config = dict(
    num_hidden_layers=9,
    num_attention_heads=4,
    norm_eps=1e-06,
    attn_scale=0.125,
    init_std_up=0.0312,
    schedule='wsd',
    decay_fraction=0.835,
)
MLP neurons of a small language model. Each row is named by its layer, matrix (up: input weights) and neuron, and shows model dimensions 48-175. Each number is 500 + 50 x the weight over its row's rms, rounded and kept within 0 to 999. Numbers have three digits each.
After each neuron's rows, "fires after" lists the tokens most often just before its 100 highest values on Wikipedia text that the model never trained on; "fires on" lists the tokens most often at its 100 highest values on Wikipedia text that the model never trained on. A number after a token or word is its count.

L6.up604:579519536667513527409514520547511527440444433521573445547525577541494535483504420440551485457469568528513557543432552431483468506478460475459568513520531478524422474490541442510585482450469466450577477505454543418533572457388521551474490483453471525497414477461540447521566464390417509541440486572484461597541606538463561513620499469493478494563544500504432498473467535399496485516528
fires after: " D" 26, " dis" 8, " st" 8, " un" 6, " d" 5, "," 4
fires on: "c" 26, "em" 21, "r" 14, "ist" 13, " s" 9

L4.up917:440556495523421518513463518488529443552500503607425501514513565460442445474534513544523488467443516590452544434603479488556507514421452531479558438408573505495413527475475483417439468623417377506511505444533507500521436523471473511500495509569443436525495516409542487523483563635470480564535477561553420463511465485523472495512503562421566508538491542453474390531458550605419516497434
fires after: " T" 24, " t" 14, "T" 12, "3" 8, "1" 7, "'" 7
fires on: "ele" 24, "r" 13, "st" 8, "h" 8, "ve" 7, "ra" 6

L4.up307:405468436502515467541429543539504439370474448524504538438440429501452474435509407527483370442414487509519576529463428470484548521441529458560639566509486530515537533508530545533504504529449519468487495475423475542447434529519404511506578402562530429583485505461461539516502490453495502553501501525469576497472486551517446495491441569476520468460460538499495477465550540460486494437450
fires after: " L" 30, " Ch" 18, "h" 9, " Rep" 8, " l" 5, " V" 5
fires on: "in" 28, "ines" 15, "ab" 15, "ubl" 10, "ill" 4, "ow" 4

L4.up252:438545428529493449520515493511535493458500557498487513490497513587407470446539478552506489511568471528555477427381580498504470478534430534596437493525624473469449472482521506509508543565525585463470472481513531424496571516369582426440445505488544565624376520422491584503406505539507471560426431561460451390500541561428579448564469495414525478497559485426543549560515501451499515520451
fires after: " b" 15, "u" 14, " R" 7, " d" 6, " p" 6, "R" 6
fires on: "i" 30, "I" 18, "el" 18, "th" 13, "é" 8

L4.up358:542494482581568508431433496462523458487500532611450512443531505440462500583489467527538465571422507451471501520412559504484479483525437527481525460640475460459459511456466578514499491628477557504544489489595558459561468479538502491479482473500401454465467440533567545472503525523557603556467452449337509461544521445552600558543497467482453556482504459498551478399454565659515461444508
fires after: " (" 15, "-" 13, "^{" 13, "om" 7, "." 6, "\\" 4
fires on: "2" 24, "A" 22, "al" 6, " or" 6, "3" 5

L4.up762:462472474551417556451522412481518544481496535564461442541514477569476576507539438527543335421506488524511425533468548563520480521448486456542516482445579484482426483538526418479522538503562461489559463554529406592387567475551503509406524544519434529551546471542520478479559541547439521513418606528563493382492443506447532492522490670502466511572466512486552510529463488534381531533422
fires after: " b" 37, " D" 10, " B" 6, "ad" 5
fires on: "r" 59, "ol" 10, " pr" 5, " tr" 4, "our" 4

L4.up319:613426459544489428535627513490571413560520592436596457535487444476434481456446497428449485599475497466489561490452481542448525483548591388491497492476408539484483527526538476390465440474512473572460562463465476514548450483485374545489403503569569571515529523421403460585532533467623500457456479550460465492565452483400566480495594527568489514506499469535513477568482502496505494476550
fires after: "-" 18, " m" 15, " S" 10, " M" 6, "ou" 6
fires on: "y" 66, "ng" 6, "al" 5

L6.up762:374488571512488437450527421549443585548478474539557537455427430473494609488521472528514502469589492539482505506409578552452558548490466557530481537439504629610549516438384538533462555522492515514498430532491579456506423562514551518435548493512548535494467468515488482523525495539510569489492438610529519552495534459528399490467540516517510486548553617425527491479489441533503494508532
fires after: "-" 13, "or" 10, " the" 10, " and" 9, " to" 8, "i" 5
fires on: " h" 55, "h" 26, "re" 7, "p" 5

L6.up106:497479551453446540464468450514537523506502506589499435557463604487534550503488484559520518466519568486430492474498482485505563452469576504537410495522445534468479596570600480561487403497503404535473520508548507559497445507481529472514479499453530518543541581471622464513572412492547414532605471473473416385485502479492512494557488407518485559482520451527445392506574563577469441459531
fires after: "f" 17, "oc" 13, " con" 8, " per" 7, " comp" 6
fires on: "ac" 15, "ic" 10, "i" 10, "it" 7, "ir" 7, "in" 7

L4.up483:492513460461621616526435474478572523547491513397429537466442464525554548490518593470512456490498538542434589439437503451496448529650462547483509464486470524618502455458493501480464464490509508480479507454507500583518510519466459502566396476485503488621492418548505545597452524433517451545466498541563470435578424518583524556547573514504522511495446460497486456532512494487403634581442
fires after: "S" 22, "res" 19, " S" 18, "ain" 6, "ound" 5, " in" 4
fires on: "t" 37, "ident" 22, " al" 10, "ant" 9, "an" 6

L4.up495:493462436505499593426503445439493503511595409449443478543510534470458568497400497488493573435475499511440519555438505519474408514502455464457530466453392496538381483447500628500563535417534381527476531551488501488484492466542446415427528492485555520581536499469475474426481572483540454525379448504501517495564526449488516538551492533506575483471495520449492492514411551545483540541468
fires after: " Re" 22, "re" 15, "ss" 8, "ate" 4, " rec" 4, "ost" 4
fires on: "g" 45, " ag" 10, "0" 7, "ation" 6, "og" 5, "us" 4

L6.up100:461461438520564478405498531492477522439439499494544526459544542504539529563353478472595399381442590463428425494494603511492516514516576458553452471643500473527556541533412497486447495486555491514501489466537460500522485480617491451526564511540544450538538481573462625498535484562487491488491503530449472474564502500582523484370438448505578606503487530643513537429585510499495514575525
fires after: " St" 18, " r" 17, "r" 14, "st" 9, " gr" 8
fires on: "re" 27, "ound" 18, "ight" 10, "m" 4

L4.up457:510542486516544572486503495475597475534490465548542519529498527483479525563503416489434485434556598484426565460504523508486471557489517525491514400501533548438432529445564461434506475583494428488543522520536459508413461571388586466482511482517488477405523496409501547431544489515562496531509421590485486406636599501500464538494493529499532481469446537483490458593500421501522499540384
fires after: "in" 13, "er" 10, "ic" 9, " C" 8, "ist" 7, "and" 7
fires on: "o" 48, "ing" 11, "id" 7, "k" 7, "and" 7, "es" 6

L4.up581:511525579443512491497433496544482478599498551547438475516441520395535503479552585515628490442572506493576444514562542551526425483570494496432633404474568485552460531546455491502560508518529472568457492401556525411517492534464517408444479542534475450464521566454550446489515412543510553489497436624549606549576498500504532461520469468480471510492511441422502471461597484439398477525492
fires after: " Re" 20, " re" 19, " f" 10, " F" 8
fires on: "le" 30, "b" 11, "e" 8, "ro" 8, "ies" 8, "st" 7

L4.up539:431536454446540441469498484461440546524515510497478499444541480399626502476538453540441505526469506498454538459505512443459477531512409577538453609437558516515422482479489468402613474486475445540477459553509443530456483486412564580498441522550433554510558497480404502498610474605569538467445534582406515518570498481545549556444536545525399537438542587475489478497557523481512573510561
fires after: " Com" 22, "em" 13, " com" 9, "rom" 8, "om" 7
fires on: "p" 42, "b" 11, ":" 9, " his" 6, "mer" 4, "ation" 4

L4.up926:479486431482574561574487503530410532540518493507628385397531456524523486518421523425466509515543443504503502516488505396443525526448518590483552435461421530567538437458463509554505510602545493489410552516491476444515484501548596517564489519473486522480539456447503430548607494426567493440498478519479616484461607464484504544491367530483475577425469423435579477557510531597510519556446
fires after: " m" 36, "m" 9, " cons" 7, "ad" 6
fires on: "em" 19, "od" 18, "aj" 11, "id" 8, "it" 8

L4.up655:471553521446590514527449459465497507550474490479513448427515457423482461501536538483474502395487481523457506553531548459538382518457473549521420383567476543509549406436511460500512427443431534536474517539494505566624494453603518539488454465575532489451620501563537549457495562501439519466458446497443513515483495505452532551525442467445528396430537506500448488485458524552470540464522
fires after: " w" 19, "." 12, " W" 9, "al" 5, "ric" 5
fires on: "S" 25, "k" 19, "ent" 9, "ater" 7, "ash" 5, "t" 4

L4.up725:530409510431443503460529457451521495570507529480453525421568503547531485411372567473483556531507464565507532560535612502538560496522434513562418457522427483469546494491567500552670563503446505451496537499568474498539506570509499491510500463497449497503541474468448455578444500515408513511450461534570467527530488508558506622549437576437483457611461476628407490472524439566538572460493
fires after: " e" 14, " s" 13, " f" 13, " L" 12, "l" 11, "f" 10
fires on: "m" 11, "ver" 10, "av" 10, "os" 8, "al" 7, "k" 6

L4.up921:488483563497459446491465433499491518418617440595471524556460506515400632404470501454491486520504478551485434424514583464506498539541470514637510461532483470557399515503487523498528430516455490462471423469559561526576581448483463421456559546528556511566564539505466523465464478497515535523482431508392450420536552387422474453498448491470436543502468533513607489441537551578507507477553
fires after: " b" 21, " B" 15, "l" 11, "a" 9, "pl" 7, "f" 4
fires on: "e" 22, "o" 17, "un" 9, "ased" 8, "ish" 8, "th" 5

L6.up1002:516444619515613474520549537480480487479414506512499394462408493531524521536481480516453466510463475505471444470512495449504458341430500506513504392459445596587442582527481552480579484451558565473442567599426507496544489511478570510550511387543566454564590492509512468511428489539513511527411529457520499516526506487486484431499521532516549587467501455491542531470489549485544546467457
fires after: " c" 21, " w" 12, " was" 10, " re" 5, " k" 4, " " 4
fires on: "e" 25, "re" 17, "us" 5, "v" 5, " b" 4, " t" 4

L6.up769:534520507446472534478469581489620541430426509502520551522458581500527481652454495485441535590374507511519497413464486503446419528410462467498547413537452480473470456592509500501491505495479489587507470500588457505498425481538505557481496527444506504550428520457504487537505502657505545428470526491500485570454452426476571617496460516485451485581467393504476513542480534560481465480503
fires after: " P" 23, " E" 13, "b" 9, " J" 6, " V" 5, " B" 5
fires on: "S" 19, "A" 10, "D" 9, "f" 8, "id" 6

L4.up248:526499533496490491490487518436488487495487522503511544484481680450491562538577541551465568483402509565492478533459468458449515544543517461456518480592472451501469474491477494466580527493498476611494531555473442614541424622548503458479510516482537438538509449475474443486511534604465487501393502538499476478554524412563531496602608516498476518471534497476543564529516498548527508418469
fires after: " T" 23, " P" 12, " L" 9, "-" 6, "ot" 4, "3" 4
fires on: "," 31, "al" 21, "av" 7, "ot" 5, "ld" 4, " |" 4

L4.up377:491518514559511500580499486500582475541581493409464576530425496523528484433579508469565442557431454574529393551409538543495490516443531421586520496449465480619487481435517465527454447479433486535560486470451473525529444538532517469498554498502470426517442581441392505537476464481528521441576499447585508467484509484516460555433537488422431473471473439559508581528497501432536515577491
fires after: "w" 18, "ir" 12, "re" 10, "he" 7, "ro" 7
fires on: "it" 20, "l" 13, "w" 11, "im" 8, "ed" 7, "p" 6

L6.up821:550486479484518557485567508521562455476534577553492351425547471453384565477439482538490523570496540406477592614546491555482539431459542517451558560452494518489538506455568556414497426550557453523502467483527523479571553531470541529446497560559542521512488453462445545505629473386471474505493409495464493510504465500478555460401523400325448516459531524504458468557466487521484556516451
fires after: " M" 25, " C" 17, " m" 9, " t" 8, " c" 5
fires on: "et" 19, "or" 9, "z" 8, "ed" 8, "ich" 5, "em" 5

L4.up137:482525377598558475518463449453539439526524443438553573461433477490527510530498577552571490462484537563438485527406570551432511484537468520436555382565502506531519484500560481447554446469472562490412457478563552530610559500516516587432516523458433430540471500455528575608571564578596533441481519466457479525542446521494548479540367545442528450452504552527487461455515503448422451457632
fires after: " ex" 36, " un" 15, " Mon" 6, "er" 6, "re" 5
fires on: "t" 38, "c" 11, "k" 10, "ent" 6

L4.up510:546469399459536434520511469583514420500576486498555456498566473449537433506520414490488453494516522543552547514546508508496403446502525513427551518510475448585518436415535593440615573573439437475521479558541581433456534424490537455516474528552613411476449529445518529449511460450510483475535523484489501485585448493414537488369489432353517495556497498512537492552479562509458453536508
fires after: " c" 30, " re" 12, "s" 7, "-" 6, " was" 4, " a" 4
fires on: " sp" 13, "pl" 10, "a" 8, "em" 8, "q" 8, "f" 7

L4.up905:513409486533462566442519588538433521541439477438606481489558556378484618406526559557480550501446392401500397479430462469603521514493391513451440530554493525511501370525563447541543501451592440497489469485516401510527516528571498480491494500497566505553552521468498518491472444487531558490394517475587590575490514544491522523453545513425563545554579457526528404503618525518370478453466
fires after: " f" 33, " A" 9, " a" 7, " comm" 6, " F" 6, " e" 5
fires on: "inal" 29, "and" 10, "ward" 8, " trans" 6, "eat" 6

L4.up923:517526536406556479512517424519517526497519551498519588518479621542458419411567539602455480487409448472549489547554513515509514500514508572385591505539572475498438500483406605475483475543548477461492437541437585538492436572507351427581563405479475433507435478466446476522476486548624462564449385579458606439538513571523531499488458489535430518497412484518443498509540532485496431465439
fires after: " Re" 22, "ur" 11, " O" 6, " l" 5, " Or" 4, " (" 4
fires on: "f" 19, "g" 17, "ic" 10, "p" 9, "ig" 8

L4.up893:514506497528574502430515504455437486457517410456525503474574522545504576457531492436543488516542566636425560540499577527544537538457467429474489445512473610497504538469483499398459552505507549538659547496490513430512495485513509452545552447496513390572502486598532503516501456487597609510622498540495479473497483426537457529488462436415439493493567543614473480546542427495464429640400
fires after: " ex" 29, "on" 14, " An" 12, "N" 4
fires on: "p" 27, "th" 16, "io" 7, "es" 6, "w" 5, "ern" 5

L6.up282:486525580507485402485605419551485534585463568485512450387428520587512474508490555468537450509478506552447541413491458557641535568479366441500470354404503473477430524565477506503517537459490449513456515509572466538476483473457391591435396457519489444515494516444524487537477436584560386502513453531521493547439455441536442452538476517429480451472514475474526543534503401554505506517407
fires after: "r" 18, " R" 10, " mon" 8, "ron" 8, "on" 5, " was" 5
fires on: "ag" 23, "th" 14, "um" 8, "oll" 6, "z" 5, " form" 4

L4.up14:523507547499480519448561546531568505523519484455500406439409497469482519596547444478558528454521501456487570478504443459514359589549462490435531509467521487505670519411560454504467412522449501579530538525457515525496410503504562503484499527472560535495500465443520558545575499435588545440453538504516557510576514373537511572555528536466549476504450441461537515534497479524464524454533
fires after: "it" 13, "in" 10, "ic" 9, " m" 8, " w" 5, " Comm" 5
fires on: "id" 22, "ut" 16, "y" 13, "ary" 12, "and" 8, "ip" 6

L4.up952:515440463576495482511549488495581608474401536629474446486578556538508456520477464495483523446438553554448505442463538515409411524426539505492408522431554453485416412472519499561445366392503528531435522500516449451502503420475542422487514469512556568485517450543495461547560430507513482509436533575565507453449527488490480550545408484493445480477457509553460491439516610477544564603463
fires after: "f" 19, " km" 15, "m" 10, " B" 7, "b" 6
fires on: "^{" 34, "{" 15, "ec" 14, "ric" 10, "us" 5, "ra" 5

L4.up403:509437462484475474461410474503465542456576455560516553453568468466571522503600508510468484497504456420424485506510527600483483543521478496513482506508504533621473449426446487424477532555508463438510397523499501520576421501502542528515485543493477433553451600517527572513485461483426535498556467538405540483622480448524427516522360505451515504434535496489472493408451503486473481554395
fires after: " c" 16, " Ge" 16, " M" 14, "ic" 12, " C" 10, " m" 7
fires on: "or" 44, "ag" 36, "iv" 5, "ab" 4

L4.up648:494461516457496485473513529516531515522555482510466533515560499478423499432466569496539561495478544393482531547550602555426483531577429489597415531415445500550550506462475502556482485512456397546444604564539460484464526508583507543429467512486456510568454546538453573475496489534611532513459423553468585557537564542401516463435523436519428511567554503498525518506425542531449469507481
fires after: " " 18, "m" 13, " res" 12, "ar" 11, " comm" 7, " m" 7
fires on: "el" 19, "it" 18, "ear" 15, "ri" 12, "pen" 5, "at" 5

L4.up144:458477553613521523480528562405564447392507502474479524529525467591475600464511550478440473565505471483559465485542523483556545429434464493593551477453492474522515527482479487490475463513547505477525538349545600460443490524446476443505494479560439501578518485459433504499492560406544477505468515458490491508468536335507541573470505529539563508510589432509473657577535471502561499450466
fires after: "re" 30, "ro" 21, "ir" 9, "e" 7, " sp" 5
fires on: "ad" 25, "et" 19, "th" 16, "ak" 8, "am" 5, "ort" 5

L4.up490:452433561553415488393544550531540539478550492606450485525558511422581545403440456512506523474485554513474491437445526550536526533467525519469431514448524466608436519490485469579405519529520471481522480510519423564460499500482540529459493492533482520515466502490523459493396481535553420490412476367474509423510546462477414544554511560538516491515399511512606551547469549505497539522478
fires after: " B" 21, "re" 9, "h" 8, " b" 7, "l" 6
fires on: "en" 22, "e" 17, "ind" 11, "ced" 7, " not" 6, "nd" 5

L6.up880:520606440489648515501573512545498555497481531454430501382398571577543503485471512486502497491485517452487459371536497582494533580484460517498542519375557492518522570523531426486464546507488467494466512510414556473439500423534481621517440520422545513489485527496512426511519490481473426439531480462570561496525549458451483551448459467431496531463438447435519567487539384445465503569468
fires after: " D" 27, "M" 9, "in" 9, "D" 8, " m" 4
fires on: "em" 17, "im" 9, " med" 7, "ed" 6, "it" 6, "ens" 5

L6.up524:408501561619421495537532501533527466447518597527558457466456598560515494529486414486433470535455489433495515442499410504532491476470477519512457538464493565650483599524539486459485425482533408442474577451440510441474448561507369504416542508520582483496397544421494449499492403530607521396503435446485462516524465497483569555469569424503515584516503516470530510447438503569502465460463
fires after: "l" 20, " L" 18, "ch" 12, "ar" 11, " l" 9, "ug" 6
fires on: "u" 31, "in" 14, "ac" 13, "i" 11, "a" 10, "it" 8

L6.up98:502484505562478474446483548497531543507516555488540549468512546501581469421441556466494481485443473494436515481425433563502471511513501462574531479458462431509472432462593501493492477516529581490504613510548476422420460505469567509460568545517487605410451454547575452535502505537617522597440490610605467530488473481467535518600491475546536476537473490486509488524484455544487425473518
fires after: " km" 15, "p" 13, "re" 9, "m" 7, "w" 6, " p" 5
fires on: "^{" 21, "he" 17, "ra" 9, "ire" 5, "ro" 5

L4.up912:514462520490481560537532597424396425463549499527474407499472471415519519529454491486529541528516494419473427450526536573557397512551548443458659478451506460462516541539402485509553477489559489511526521482558521528551472560519429618472488526514449537451536408471469424494515487493562526455480490511508493590441413484422491599516470451504396467566486420491509521484520557547587513477459
fires after: " s" 21, " S" 19, " G" 14, " g" 9, " F" 5, " K" 4
fires on: "old" 24, "y" 18, "n" 16, "k" 12, "ro" 9, "ut" 8

L4.up422:441486412502514571504431513475439540558450530524451429546594469519477459562520530407542510455502562511630533525574430502554414542551543483476521449545483478566477572514421494498500410514465514527456509412495454488492475602475558598547462456516500565533496458499451473524559552517468597536377501434466501523413491514539500501477480500562537508474517524555463408451520483534445479527601
fires after: "m" 32, "h" 10, "ch" 5, "us" 4
fires on: "ol" 22, "at" 16, "ath" 13, "el" 10, "ar" 9

L4.up54:541413453468537492542556549466643415527600523459482536461526566476533519560545431490576520513490568449449522463559440517532456517479537530459468541545523380490525480467445440484471532597509453494508501489416462497424523476498543494561465511481496509601475417438484352461527551483480561529523386459491568515538465515492489500395407418449487446450487493538555558529454497462571586541466
fires after: " m" 32, "em" 19, " M" 17, "est" 4
fires on: "et" 27, "y" 17, "p" 10

L6.up466:484489542596476485622489549470487448535557578444418524462597591391504538571554583529450417438481462440515539385568529510520514464530410511460478411497443525464540532510480457486388548529473480574542508535519472537542456470520487555448467525481519415390538492521487407489548454486417454515460509521535561510531420464538575508533471427529540529616589546479583464529467546628475498545485
fires after: " f" 13, " t" 12, "T" 9, " T" 8, "5" 5, " mon" 5
fires on: "th" 26, "en" 11, "h" 8, "wo" 8, "ele" 7

L4.up978:479405468475538514448510506558520453498506497523504498477577455511507496500553581465538541536509491491522539551441536569600512435449483494494540418604493515543400462453393470501507495475464401568558534507541454389575438538531491572344547565578565547493505458559453561497488549599548520539538549469512521540521558467443467478324451557460565502360412550518523496449484509524570394546480
fires after: "s" 14, " res" 12, "c" 9, "ons" 7, "ar" 6, "f" 6
fires on: " for" 35, "ul" 26, "ri" 11, "aw" 4, "ra" 4

L6.up929:534496515477472502437449538495473512525550428427448494530458549540417491506482439474581479629464460485569510507449556515489479533441485499597536439472553520482511561483427433555487515440451577458494510475507469454473484495489556479502500513553495478506533572536404604503512576406476525511463445442489528541584615450411560535504471606521504521579486486527541559556602469540540499490532
fires after: "ro" 19, "is" 18, "o" 16, "e" 6, " be" 6, "re" 6
fires on: "on" 18, "ed" 18, "y" 9, "ad" 8, "et" 7, "el" 6

L4.up451:509493543497467470505431544504481558324407518541600533554556515514531581553474582555492454545495498491550513409561512456504454427572509462485449511560468462477440432529605552489470497430501476480497537528477546453524426434478547576542489520514447536529474523441530533494474518448556456480469549453490553542469524615385531532543508654433440511555521410457590515515461449497452540498483
fires after: " D" 40, " R" 11, " ind" 9, " M" 6, " d" 5, "D" 4
fires on: "id" 17, "an" 15, "ed" 13, "em" 11, "ust" 7

L4.up317:484457457486638467558601573523480502470535498531548473514488514478569402517553534495533449604484457471523499494521494435501562497632518494458508551526544422531521519517550453450475501553547555514484567470419482504506472468543504506483359401499562524487454406432482535497512481519452391453540395570497494505582425481478470503481520468491408555481536514469558484522557494531550490483573
fires after: " K" 18, " G" 14, " m" 7, " M" 6, "m" 5
fires on: "al" 20, "l" 14, "all" 9, "il" 8, "D" 8, "P" 7

L6.up679:567510548524448434467532555562491500555436542532378537511531458538525512502519571506429543502500568567547560582567503552473506514525451490527499480513439461638552470514523506430582432466460509418540513436526527501458530603528437529546544548462453568414515431440504517466493429585527468480440442516505490546445521477536499611458408439526429505437529505524483520530438511444491635389426
fires after: " P" 12, "re" 10, " p" 8, " se" 8, " f" 6, " l" 6
fires on: "os" 20, "av" 19, "ab" 10, "ver" 8, "ot" 8, "m" 4

L4.up1009:504521519579493542555458515556494556499469520445496548499514587553513466479497570607484607408537477475519502496483551455515473515564472436489501475490545484397508500533558423549521478497572533461517506534530434532514505395382517502484501553509515495524369460535479506524532491482480457465484388554434513575476514565425442550493452558544459484434507560446624500475531518514513508538452
fires after: " D" 34, " B" 17, " R" 13, " d" 9, " T" 6, " N" 5
fires on: "om" 23, "ick" 18, "em" 16, "N" 10, "iam" 4, "rom" 4

L6.up791:575371482451510596442436434470555428536553414550426432453498477449469505454440522517528582493545454453526549473603554531390461426493444491458455482540523447486569532489490468499490452566508418426475481529464442556539488488469619552449422597465569555502492461515582632488524510540550507511512468527499417527535577581521515485584467551434447474482482526457438537526510534567468420491493
fires after: "iss" 25, "at" 9, "as" 8, "il" 7, "c" 6, "iam" 5
fires on: "ion" 27, "es" 14, "i" 9, "el" 8, "ri" 6, "est" 5

L4.up694:489493551430491483503452502554510420532492426433565439450558427398543530540509491491518453485520458514489448435338640417492499475462542483522523571425471528552573478517547475470425461477447509527545489530575541488446558540516538503487433506522478464550525417557533501503457493562514473532522581551486555376567466498483493567552507526440488490463461509544489598480405526495458381501517
fires after: " Ar" 28, "er" 9, "om" 8, " Ph" 6, "or" 6
fires on: "t" 46, "m" 13, "il" 11, "p" 5, "ial" 4

L4.up136:514499478482521505570668478453492498472472471477493571517311553499546524498428566473545515532505462488515520537472497502535528534486514535475577540531550506485481470481451639350518471491418399598563495511539524547495482551504526579460417490575574431450354493470584481536415499469455516528492489531587536460537523506507551453533500473477560498540457523434577384515586441444519461542466
fires after: " n" 33, " N" 20, "N" 10, "n" 9, "z" 7, " (" 7
fires on: "e" 32, "or" 16, "am" 9, "er" 8, "i" 6

L4.up533:444513536485469552503505496443611575477557523579533477456492533509492575470552525475542487454473495526501486464484531447481536470497524547498476424531546494420463419500519528492433418519540559486481555509490420416544529482533547561519487457531552505574492553458601482479449433431470543508511586490407473609406506521480510640520611544394440532392496430398452556517439496454550516487484
fires after: " D" 26, " d" 22, " M" 9, " P" 7
fires on: "et" 19, "an" 15, "est" 12, "rit" 12, "ent" 9, "ed" 8

L4.up326:463519455534455479531563455485458509495564563501541442437528530577535534468512513643486582505524485601525481449530491509542553514606448468539496375517509569532454475539420473466501555495395398545510489530421536520515452499558546569518521468451519536457498509482523469559506496573522502557442503417478484442543532500537430497511485403554595474563519514555492430498490408479496386515490
fires after: " in" 27, " p" 15, " v" 11, "ep" 9, " res" 7, "t" 5
fires on: "f" 28, "end" 13, "p" 13, "it" 13, "ot" 11, "at" 10

L6.up606:568517428539492484428572495499470469532560442466512523473499512479403494499500482462512503474490522407539496507563473603647513542509475538567507415481481543549511578527508484528487517484438583543495479456461478490512472526617517480550453368488469449477571516583433562513557511552498514573529483533511499505492441443521425437480435488551499421590423581503505507339528565493460523584471
fires after: "le" 15, "r" 12, "s" 10, "t" 5, " gr" 5, "ish" 5
fires on: "ment" 16, "form" 11, "or" 11, "ound" 7, "ph" 5, "iv" 5

L4.up195:492541467457568502570440509538500528430461559526495525501483463516552497484532477516534451581461493437580617498538549490503561521489470543409566510518482454463429475463434499445463473504501553496497527452473567410470516455526529413529496557497648460485484454464584489436474471416369507515520477440520485567434583493577561441497581468437498527588510577502471521411502397514490557463388
fires after: "aj" 20, " The" 14, " the" 12, "A" 8, "rat" 7
fires on: "or" 21, "se" 17, "mer" 10, "ic" 8, "re" 7, "est" 5

L6.up453:525483576408455509453445470592419450552463448525523520519501464496473481490494451506452508493548506514561477453427639420473423475530582510517481496574462470443601504653542525504454617465448500538558437521511528458491541417541471473505559507461485507517590547498487448527486452549469531452517555511462581377577545502520539493462466458388508529431514404580451530479492435538564431551483
fires after: "um" 27, " num" 6, "ot" 5, "if" 5, " me" 5, "u" 5
fires on: "an" 24, "mer" 13, "f" 13, "k" 7, "ber" 6

L4.up971:477452564524467515499577492533513516535434538489485495543506499547512602451374524613498508563544572512461403567530537473464590520567440415526461526428490492523472484586471470512517565533487466569415444527525611487445481444554585571524512543447467565456488441484487530593530546486533545457436509636502473480589478535451524485483504522487438496572497453560479546483458418476458384559402
fires after: " D" 14, " P" 13, " ass" 10, " p" 10, " res" 10
fires on: "ist" 45, "it" 20, "er" 10, "ear" 8, "at" 5

L6.up433:523493481529523445501521463504459490466507513459478510485451497523526500565480562531500471535470531486523536614451497540534509420485427411518456449466407556404394421453521577436580525430459492443480451525547582550532413510456537527476448507445539576400501485522384439523496465481570591521444497500513587526481483531446519446503430492490605465523450515591515484461513438527434534541524
fires after: "e" 13, " w" 10, " re" 9, " Re" 8, " be" 7, " He" 5
fires on: "at" 18, "id" 13, "f" 12, "ac" 11, "ight" 8, "c" 8

L6.up191:537494515559490485585532529487561475553582469565496572342452537495504532470535575463460496509483492516512449448475504506530587517428510503613509587478562516511513514608447504541520417473434415512499478543465457496552411409571570465499533482484536459509482553427513482534482468473584486459422540495527574489477483460525448495541552485536528474529503464558537539531465448558499408507627
fires after: "ro" 17, " cl" 9, " pr" 9, " tra" 8, " he" 6, "ra" 6
fires on: "im" 23, "w" 16, "in" 13, "it" 9, "ight" 8, "ang" 4

L6.up51:464522413643533646529461609468509532489547499453474477473435429508447591487522467538437442511586499453509469529534441518465473474456531503560525494412492479565458509454452561622510493490529503451577462474501523453546535546473504514467481449474553580457518585463547557532545504498458509537413480428508524482500417453517503478372451483466581523485498512471451526415504526469539469439545
fires after: " H" 29, " C" 13, " h" 11, " c" 8, " F" 6
fires on: "em" 11, "un" 11, "oun" 11, "ro" 11, "and" 9, " s" 5

L6.up342:440460521523531491457437449480465473365427460530482564452448430502614483551466594631486448433543511485473552605632535539473453507544555506528497459469561497444619476541547631477494514484542514470487459567424467534616478472531547537580459487497505498520557493515445618556551515469519540529482493480529517507527421516434566532518481524529588552446583539544533567504518537394475516604498
fires after: " m" 35, " M" 26, " H" 12
fires on: "igh" 14, "ay" 12, "id" 10, "emb" 8, "ag" 7

L4.up739:390432505445535635395418458477509477453508450368573509343496493497498550483525502580500477550552553460497552548452561537606439575437469475484470506555587471528546495518519492466502465607449550548488502435559475516535542429548561497604438534555563539513489405474553495498488517452537567511432560492437459540530571446443503510542465575529551473500533540429471553543546469432537533461514
fires after: "ers" 20, "us" 11, "in" 9, "ort" 7, "ash" 5
fires on: "ing" 22, "hip" 20, "h" 11, "ess" 8, "ation" 6, "her" 5

L4.up295:532426414508520536444483457533444471523477518423532519475516444379528606572485495532563546541413613521397499552508609563591418518515539528485457430518509548485553446510410477449493567517506538538524510426539544482409533478482559514541547472555479514493492465405536468516570519501495494502443550489543490454633465541525549462543511432449474502549491520436477470533607544492546472495519
fires after: " ex" 23, "ort" 15, "x" 5, "op" 5, "f" 5
fires on: "h" 29, "t" 14, "her" 10, "or" 7